{
  "attn_scale": 0.16,
  "bias": "none",
  "init_std_down": 0.0128,
  "optimizer": "adamw",
  "steps": 4542
}
MLP neurons of a small language model. Each row is named by its layer, matrix (up: input weights; down: output weights) and neuron, and shows model dimensions 48-143. Each number is 128 + 32 x the weight over its row's rms, rounded and kept within 0 to 255.
A block is one neuron, or neurons of one layer that tend to fire together. After each block is what it responds to, as a language model described it from the Wikipedia text at the highest values.

L3.up349 [139 174 108 115 162 135 105 165 129 123 111 117 136  82 139 101 180 161  88 162 163 179 129 134 169 150 155 182 102 164 160 152 147 124 130 177 116 156 124  97 169 143 138 159 123 137 117 108 143 143 119 115 137 151 200 118  91 113 128 159 101 125  54 135 190 136  65 109 110 108 144 153 101 104 107 126  92 100 144 165 117 109  98 100 121  75 159 168 154 119 123 106 165 149 141 137]
L3.down349 [143 161 119 115 111  88  99 135 117  63 141 177 147 124 135 136 145  89 127 186  86 163 174 177  89 127  87 142 190 104 150 123 118 145 152 110  88 129 133 139 121 154 176  95 184 146 163  89  85 211 131 111 107  95 123 154 115  83 129 200 185 132 138 127 150 174 136 125  46 143 109 111 121 125 148 101 122 137  81  93 150 120  92 134 133  59 109 110 106 134 113 154  96 128  71 166]
L3.up389 [165  90 128 115 175 213 107 130 170 125  81  88 108 113 146 106 104 143 210 154 131  99  95 103 117 144 185 132  65 198 168 136 100 176  93 124 117 149 169 128 145  69 138 189 151 119  93 125 158  95 139 124 194 172 105 157 103 164 125 164 148 140 143 158 132  93 145 115 136 124 153 146 119 194 107 158 112 132 164  77 163 105 138  51 167 135  97 166 109 110 122 124 153 153 163 110]
L3.down389 [ 70 177  87  74 118 122 145 146 148 162 163 131  95 144 127  99 132 142 131 157 140 210  98 124 151 127 164 106 104 137 204  92 211 135  98 124  60 149 178  55  62 170 158 112 146 139 138  96  86 132 112 162 101 159 130  94  92 122 114 127 158 163 109 145 184 126 166  72 137  81 117 131 119  74 111 126 182 145 198 118  88  43 115 204 149 111 143 118  97 147 102 139 142 156 105 157]
L3.up398 [109 177 105 152 159 123  73 150 160 127  36  81 152 142 180 134 170 174 200  98 150 145 138 141 121 170 126 158 121 105 114 131 140 116 140 125 100 155 128 165 110  87 105 164 136  82 142 137 130 160  99  86 149 118 104 104 147 129 137 146 202 172 158 137 135 140 107 146  69 140 124 155  92 114 167 136 131 114 153 114  87 145  54  81 116  84 114 129 152 119 201 156 165 133 157  90]
L3.down398 [130 122 135 147 115  54 184  99 100 162 126 124 152 134 181 162 130 110  96  49 119 157  69 159  82 127  93  91 124 148 135 186 121 109 166 122 150 129 108 101 139 140 103  89  64 112 140 171 118 180 154 188 119 110 123 150  98 125 143 123 181  73  99 128 173 118 175 180 102 118  90 108 136  91 172  47  42  99 134 134 135 131 116 156 110 127  91 129 128  90 111 185 171 179 125 126]
L3.up623 [118 135 155 122 108 180 107 113 148 166  79  78 126 171 126  97 112 137 178 172 115 106 121 115 121 138 116 195  44 182 130 103 102 142 149 151  59 133 131 134 140  78  79 140 126 138 110 104 137 172 117 101 215 123  93 157 113 137 158 163 201 151 206 146 173 154 113 123 121 107 167 154 151 136 119 120 158 106 143  93  81  88 110 103 144 100 115 138 148  79 145 135 178 125 163 126]
L3.down623 [189 132 157 131 169 117  75 111 129 140 105 117 124  84 107 122 168 158 145 110  81 168 118 165 129 106 151 110 173 141 117 137  79 187 122  74 128 121 139 204  84 149 168 118 127 109 190 156  91 126 191  89 108 129 129 188 104 125 125 111 144 101 113 107 181 112 136 176 123 164  79 153 138  94 120 114 126 118  91 200 169 152 177  77 148 100 105 120  90 155  96 155 120 110  91 151]
Definitional copula and percent

L5.up248 [125 143 113 149 119 115 141 139 104 118  98 155 138 153 176 115 114 137 107 104  84 175 109 134  71 144 116 170 120 120 118 106 132 114  97 118 126 163 157 105  84  95 117 107 128 132 112  73 163 160 135 131 130 119 145  97 169  97 149 146  91 123 155 122 111 116 149  98 157  88 135 123  75 129  83 163  96 107 149 159 116  82  71 115 136 145 130 169 146 128  87 107 169 145 169  70]
L5.down248 [222 153 177 138  88 121  92 143 166 135 118  78 147 111 109 131 111 133 129 140 106  52 104 165 138 154 169 110 107 128 121 107 123 155 119 218  90 108 142 138 156  90 183 127 158 165 157 121 109 127  87 158 139  96 164 179 138  80 110 116 147 113  78 124  79 177 193  83 155  80 163 111 167  86 189  90 145 113  93  99 136 158 128 129 146 154 152  77 101  96  67 124 118 128 132 169]
L5.up330 [ 99 130  62 198  93 134 116 152 134 132 151 134 125 126 181 114 158 174 125 120 111 192  94  71 166 134 158 142  78 140 145 111 152 147 112 111 115 165 164  99 124  80 127  85  92 158  83 134  97 142 153  71 144  75 126 151 197 123 137 123 106 122 135 160 156 108  86 139  89 116 160 116 171 171  96 127 137 142 103 130 149  50  93 135 132 125 142 105 148 170 118 111  86 109  82  45]
L5.down330 [123  77 127 130 180 157 165 106 122 181  81 130 117 147 142  80 126  66 142 152  77  89 176 140 128 157 120 110 183 105  66 143 144 101 155  75 148 132  92 161 160 143 153 161  73 102 119 104 114 135 157 169 113 158 216 130 159 157 114 115 160 113 102 166 114 142 174 118 157 137 136 160 116 109 131 113 103  93 150 147 144 166 120 123 112 147 134 117 177 125 115 178 150 155 164 189]
L5.up419 [169 105 110 129 134 135  91 115 142 117  72 142 156 132 173  53 146 148 128 165 149 127  99 109 138 136 136 162 109 134 127  95 138 112 136 102 136 155 154  90 102 101 204  82 104 152  96 110  91 181 142 158 151 119 120 129 188 130 159  87 131 143 149 107 106  75 173  98 127  92 132 132 105 106  87 159 112  90 177  83 175 100  22  92 102 131 147 198 153 161 123 128 101 153 106  92]
L5.down419 [141  86  87 175  68 155 148 126  99 152 193  64 157 137 120 168  91 126 117 135  78  93 164 125 164 150 121  93 162 117 151 139 154 134  79 152 104 130 153  92 137 124 154  98  84 102 186 101 128  74 120 117 158 139 159 112 138 129 149 138 172 136  89 185 107 119 205 101 165 147  90 138 100  49 111 150 136 124 201  98 102 114 123 129 107  74 160 133 165 112 117 145 134 208 125 150]
L5.up617 [ 99 166 118 121 141 125 106 138 156 159 162 115 104 135 146 122 150 105 133 159 195 194 109 132 124 117 159 136  89 127 170  92 130 124 129 126  81 177 144 146 107 100 139  72 158 130 160 134 149 147 126 153  95 127 108  66 133 127 128 187  92 119  80 141  84 149 150 148 162 107 119  67 130 142 119 152 128 121 149 168 101  99  91 121  53 160 113 135 117 128 149 104  76 129  93  75]
L5.down617 [130  43 136 124 124 129 170 124  80 105 142 105  74 129 102 141 129  57 151 111  89 126 123 130 160 164 108 136 191 196 123 149 132 120 114  77 111 149 140 120 133 143 207 161 117 160 108 113 128   4 141 140 199  81 141 195 120  84  86 112 179 137 135 178 195 127 170 120 101 158 100 175 128 111  88 124 132  78 120 100 133 134 114 169 175  97 141  87 104 105 159 113 110 129 123 155]
Mid-word name fragments

L7.up240 [156 112  76 135 139 137 128 111 153 142 157  78 148 131 121 120 137 168 138 122  94 182 135  93 120 137 128 109 155 122 190  97 148 174 183  78 153 170 104  94 160 119 150 134 119  82  86 129 106 139 110  94  99 174 115 147 188  75 103 180 124 149 160 117 195  91 162 131  91 117 140 110  90 143 167 129  84  74 168 144 148 132 146  93 141  86  94 133 203 150 145  99 101  98 156 119]
L7.down240 [165 131 148 119  96 126 136 117 171 112  94  92 105 128  65 139  94 143  84 121 106 199  95 117 169 111 113  85 139 109 108 157 146 117 141 136 110 129  73  76 135 142 102 217 128 154  83 133 163  71 171 119 193 105  85 104  68 102 126 162 111 138 141 142 169  85 107 132 113 112 130 129 137  82 119 161 123 182 124 186 183  71 110  98 154 134 165 128 123 116 130  90 146  85 129 135]
Before a year

L7.up33 [167 143 135 142 128 161 116 158  87 129 187  84 230 133 195  94 210 183 162  86 133 161  86 144 119 189 156 143 130 187 132 130  96  75 129 107  99 147 114  93 112  82 130 121 150 121 155 100 170 104  65 118  72 172 141 109  87 136 101  98 148 144 144 173 172  73  76  77 110 170 117 120  91 113 112 125 115 100 125 138 131 139  86 154 151 142  97 147 161 124  95 102 126 141 126 121]
L7.down33 [114 122 159 114 108 118 114 176 168  64  93 139 143 113 149  84  55  45 151 128 162 114 170 141 148 125 141  92 114 102 107  97 101  99 179 159 127 151 121 149 115 113 121 119 128 155  67 138  57 126 135 101 173  94 117 136  91 149 148 116 141 143 131  62 160  97 116 148 154 169  79  81 111  70 151 149 132  86 116 138 140 161 187 165  97  61 139 195  79 119 111 142 143 143 180  79]
Mid-word completion pieces

L7.up207 [165 156  96 168 101  99 184 133 128 106 139 144 104 101  75  96 134 150 120 143 170 150 118 174  63 103 130 134 113  84 212 111 145 139 106  93 117 150 132 102 132 113 179 125 117 190 127  93 112 154 121 177 107 102  86 110  92 126 104 161 128 100 143 114 118 136 111  95 123 181 142 146  71 119 148 180  73  96 102 150 169  71  92  85 156 106  84 134 127 158 147 131 150 110 171 133]
L7.down207 [100 152 150 102 151 121  81 139 142 149 140  50 117 117 153 169 141 126 184 156 138 140 135 135 187 131 100 117 184 136 140 135 185  73 109 159 166 135 134  88 102 122  80 107 179 131  96  96 102  87  95 106 126 147 112 142 122 164 127 158 136 109 125 136 124 159 182 133 157  85 159  48 161 133 154 129 154 164 125 130 124 189 185 140 117 165 148 159 201  96 173 139 177  83  90  95]
Early pieces of names

L5.up31 [181 175 114 126 171 173  89 155 115 146 134 121 149  63 130  84 119 110 156 135  95 178 137 151 117 176 116  70 102 175 150  75 169  87 153 126 197 136 128 100  89 113 144 114 141 120 125 129 164 168 117 141 164 151 121 122 123  79 114 116 128  94 129 133 159 133  58 116  93 186 109 127  48 114 159 120  91 150 157 118 146 135 117 177 149  90 118 201 103 161 147 147 129 185  58 142]
L5.down31 [ 98 170 121 128  86  97  99 119 171 135 101 101 118 143 192 135 153 148  95 159 138 115  44  63 210  79 101 155 111 114 130 119 113 136 145 133 152  77 116 168 157 110 123 167 238 136 167 105 112 136 173 154 106 155 203 130 155 169 136 148 142 123 138 105 121  91 156  86 180  88  96 158  89  98 128 141 153 164 145 159 118 144 120 147 145 163 161 110  85 129 103 149  90  71 155 149]
L5.up130 [138 164 128 122 121 161 129 145 169  78 121 115 109 103 152  60 203 142 132 201 157 168 120 117  93 129 195 119 101 161 176 145 114 148 103 103 166 163 118 158  98  69 124 111 140 104 153 148 135 165 130 123 128 130 119  66 121 138 142 132 180  83 115 131 156 104 129 100 125  67 156 124 148 137 143 120 158 150 111 154 102   0 131  85 146 115  86 131 115 141 162 132 156 143 174 146]
L5.down130 [101 127  68 149 128 128  78  93  93 168 199  83 130 158  83 150 130 104 150 141  84 147 127 105 166 128 107 135  95  83 118 157 151 132  79 121 100 188  97 104 148 112 142 113  90 120 176  40 148 115  67 124 195 115 159 179 126 111 135  93 147 113 113 219 144 111 101 136 132 145 135 133 122 133 105  96 145 132 110 119 194 136 122 138 183 130 145  99 142 166 134 126 190 119 146  93]
L5.up144 [153 140 140 143 126 118  96 122 124 104 120 143 150 130 179 108 144 168 182 136  89 183 109 117 130 134 200 172 103 145 150  69 149 161 118 118 197 117 114 107  67 119 168 141 110  92 116 126  89 139 132 125 118 154 155 123 165  93 142 134 102 127 169  96 172  93 112 146 121 143 108 147  89 183 205 108 140  97 153 123  35  80 139 102 136 161 131 148 201 149  92 119  95 111 112 117]
L5.down144 [106  88 197 104 169 131 146 182 111 156 120 113 121 147 169 130 180 165 144 119 158 131 160 108 162 114  91 118 128 144 118 142 111 134 124 135 126 120 118 104  89 124 181 107 202 167 120 207  98  77 137 126  99  90  92  99 113  99  93 136 118  56 160 119 169 139 144 144 183 131 101  78 128 131  61  98 133 160 120 121 114 106 117 144 137 134 106 167 107 140  59 107 160 150 141 144]
L5.up188 [127 142 133 157 147 191 111 185 125  45 145  99 156 160  85 189 140 129 147  74 111 123  70  90 111 105 182 111 128 114 119 102 133  65  97 145 139 144 143 164 103  52 180 126  79  96  88 149  92 120 142 163 151 152 189 132 154 132 119 141 163  94 179 203 168 111 114 127 104 105  83 124  93 129 174 150 169 155 174 116 137  79 111 142 132 136 102 186 111 117 120 118 151  97 120 133]
L5.down188 [135 163 131 120 131  93 120 133 164 152 155 189 155  76 105  95 147 127 145 131 154 128 164 158 155 128 105  67 120 147 110 109 192 122  92  60 132  81 130  93 104 172  56  98 191 144 142  87 139 159 157 120  71 116  95  90 109 159  90  99 163 121  97 135 100 102 135 207 176  99 167 112 193 120 133 122  96 155 104 143 110 153 117 144 127 190 150 120 154 124 138 155  96 133 135 148]
Name-to-description link

L3.up13 [ 66 127  77 161 138 199 115 126 130  99 114 119 140 130 150 150 120 138 172 126 110 148 134 121 176 139 100 186 125 105 161 153  99  13 116 126  85 145 157  74 116 100 149 153 139  91 140 102 142 127 103 128 156 194 158 131 101 110 105  71 132 130 140 186 154 106 150 127 154 145 181 166 127 152 180 138 174  85 111 128 103 124 121  66  91 145  71 138 128 149 191 102 134 117 142  90]
L3.down13 [152 160 130  76 105 142 145 134 113 121 150 131 122  81 109  69 140 119 111 111  71 117 171  90 136 134 183 157  92 115 110 160  98 163 110 109 117 111 130 169 157 147  87  91 139 127  81 104 103 134  95 180 114 102 126 120 140 151 102 156 132 172 132  86 103  92 143 135  78 133 128 143 156  67  72  97 134 130 100  85 113 117 162 199 136  84 163 181 175 130  88 129 197 196  74 166]
L3.up62 [122 162 116 169 137 183  94 149 118 176 116  67 124 168 140 158 134 162 132 147  76  99 114  99 127 116 152 143  95 170 119 121 111 114 104 135 122 157 166 121  84  29 163 150 152  91 157 155 125  78 161 156 163 108 133 150 159 163 133 165 150 121 114 136  99  95  99 107 130 156 110 121 144 128 152 181 202  74 119 113 107 113 129 115 123 143  70 123 132 168 156 136 135 140 132 112]
L3.down62 [140 135 178 109 154 106 153 105  74 128 145 106 124 147 145  49 148  72 124 120 132 132  90 135 145 173 150  91 139 151 188 153 172 156 127 162 141  79  97 119  82 136 129 124  48 143 123 132 148 140 183 131 129 112 106  81 189 102 149 154 147 115 151 146 158 119 148 102  30 101 143  87  91  85 157 114 156 225 120 104 179 121 147  82 120 142 126 131 137 115 123 109 151 104 131 119]
L3.up249 [106 129 123 143 153 157  83 145 135 100  96 137 167 146 106 114 180 103  79 134 152 160 134 116 145 177 126 141  52 138 190  80 123  57 144 170 125 102 142  80 121 149 132 107 194 104  98  80 154 158 106 125 129 128 133 138 132 119 132  84 129 103 135 187 123 126 116 148 106 181 159 133  83 139 201 126 138  74 148 158 108 136 113  89 108 108 120 118 169 142 167 117 174 142  72  78]
L3.down249 [128 134 139 145 130  87 153  78 137 200 146 173 104 104 106 172 109 103  76  98 171 188  41 174  84 186  28  81 143 189 166 128 117 137 156  81 107 137 117 141  91  61 116 136 147 104 135 213 161 131 117 156 112 120 144 133 180 138 206 122 121 160 113 184 115 148 104  96  89 173 130 153 142  76 132 126 167 143 103 156 116 101 117  86  98  87 157 149 119 152  97 109 161 128 131 123]
L3.up423 [103 111 115 114 130 189 128 133  93 137  70  87 191 176  78 106 152 141 133  98 122 150 133 121 150 110 105 174 102 141 176 188  86  62 103 172  92 163 135  78 111 122 175 156 161 111 123 138 121  70 129 158 142 202  92 121  88 107 110 127 160 139  59 139 149 113  94  92 125 154 153  83  89  98 183  95 153 108 133 161 111  94 145  95 120 132 116 137  93 145 149 154 153 152 136 101]
L3.down423 [148 149 192 125 130 139  90 113 131  55 124 116 106 143 110 172 107 125  87 163 141 193 129 172 108  82 145 123 109 145 110 132 167 160 107  92  93  53  94 152 119 113  78 131  60 103  67 123 164 106 144 123  89 150  75 123 125  91 118 116 107 140 191 129 183 166 159  51 179 167 136 148 131 146  87 135 141 118 151 150 147  89 177  84 103  99 130 128 213 149 145 135 115 132 111 135]
Closing parenthesis of disambiguators

L3.up236 [154 101 155  73 148 187 143 140 149 107 134 163 149 110 160 139 142 155 156 151 154 146 103 121 138  91 160 165 118 141 141 114 146 163 119 148 165 160 146 107 144  78 113 117 126 143 121  92  96 145 143 111 191 159 163  79 112 128 137 164 101  85 126 108 188  92 161  95 147 107 139 152  77 126  62 175 130  77 144 117 206  70 109  73 148 139 101 125 110 190 112 107 176 146  89 119]
L3.down236 [199 145 171  81  52 124 163  83  79 115 166  97 129 107 137 134 165 128 159 126 102 199 212 137 136 154 118 117 139 167 150  85 132 189 149 111 177 153 130 142 131 162 127 119 168 115 136 170 152 107 128 147  76 122 231 177 129 103 143 134 150 125 133 179 108 166  98 137 122 125 108 129 178 119 153  66 194 137 178  66 131 149  95 154 133 103  96 158 135 147 126 163 160 162 171 170]
L3.up238 [184 123 152  49 159 150  90 151 149 162 126  90 137  88 175 166 120 175 160 187  77 162 103 116 136 179 158 127 116 189 169 115 105 129 133 151 104 174 156 115  74 126 151 134 171  58 121 111  82 159 129 122 167 138  99  90 145 103 129 124 137 171 122 153 188 106 134  87 140 112 160 143 152  84 143 147 106 127 132 149 176 124  96 129 160  71  96 165 131 135 150 119  95 163 144 115]
L3.down238 [143 139  99 122  61 124  87  99 183 118 112 168 189 163 114 135 165 109 153 108 109 117 165 158 139 142 104  91 130 137 114  98 186  98  95 166 187 110 215 114 162 164 106 114 172 118 138 156 104 129 166 156 112 100 165 152  99 133 122 112 157  69 136 105 127 139 160 140 107 113  96 127 165 140 103  58  69 120  72 136 147 126 189 154 115 126 137 120 148  99 168 130 138 137 162 153]
L3.up713 [121 101 157  97 133 153 108 135 121 137 120 113 126 116 129 145 154 153 174 144 125 132 126 132 157 136 153 165 102 144 213 137 168 131  71 111  81 164 140 159 183  80 133 108 145 120 139 115 113 145 145  99 131 151 149 135  65 167 102 102 150  94  83 151  81 143 131 147 130  83 119 149 124 131 122 121  81 108 105 121 140 126 105 127  93  95  76 140 130 183 122 161 151 129 165 114]
L3.down713 [115  84 123 159 108 155 192  73 154 119 159 115 123 165 160 110  89 133 133 119 176  48 145 125 151 119 205 153 123 152  71 126 155 192 160 134  94 132  36 143 212 129 110 167  88  90 161 157  88 156 151  95 135 148 148  61 139 120 139 101  91  81 131 119 155  88 101 134 163 136  88 120  89  84 159 129 156 100 230 168  92 192 101 147 145 101 130 152 136 126 170 128 125 129 184 149]
L3.up718 [200 120 130 134 151 145 131 128 106 123 134 151 132 129 154 182 207 163 170  90 147 137  81  81 126 146 151 147 129 160 172  96 113 159 117  73 161 113 162 105 113  72 120 186 179 173 108 160 120 189 135 186 120 132 158 112 177 137 151 103 128 129 176 110  95  78  98 104 143 122 121  75 128 117  80 187 165  97 148 101 171 100 113 131 100 140 122 184  91 129 156 140 150 127 107 110]
L3.down718 [107 116 129 124  57 131  93  71 127  94 106  96 118 136  70 135 103  84  78 152  96  78 149 215 131 150 125 102 105 136 134 174 141 158  99 160 169 114 122 139 155 163  71 106 117 120 113 119 177 132 175 148  91 114 139 154 140 119  68  95 153  90 139 150 113 150 131 110 152 162 187 137 120 134 144 110 130 128 137  89 201  98 148 130 105 186 158 105 149  99 177  98  83 127 133 112]
Mid-name fragments, infobox ends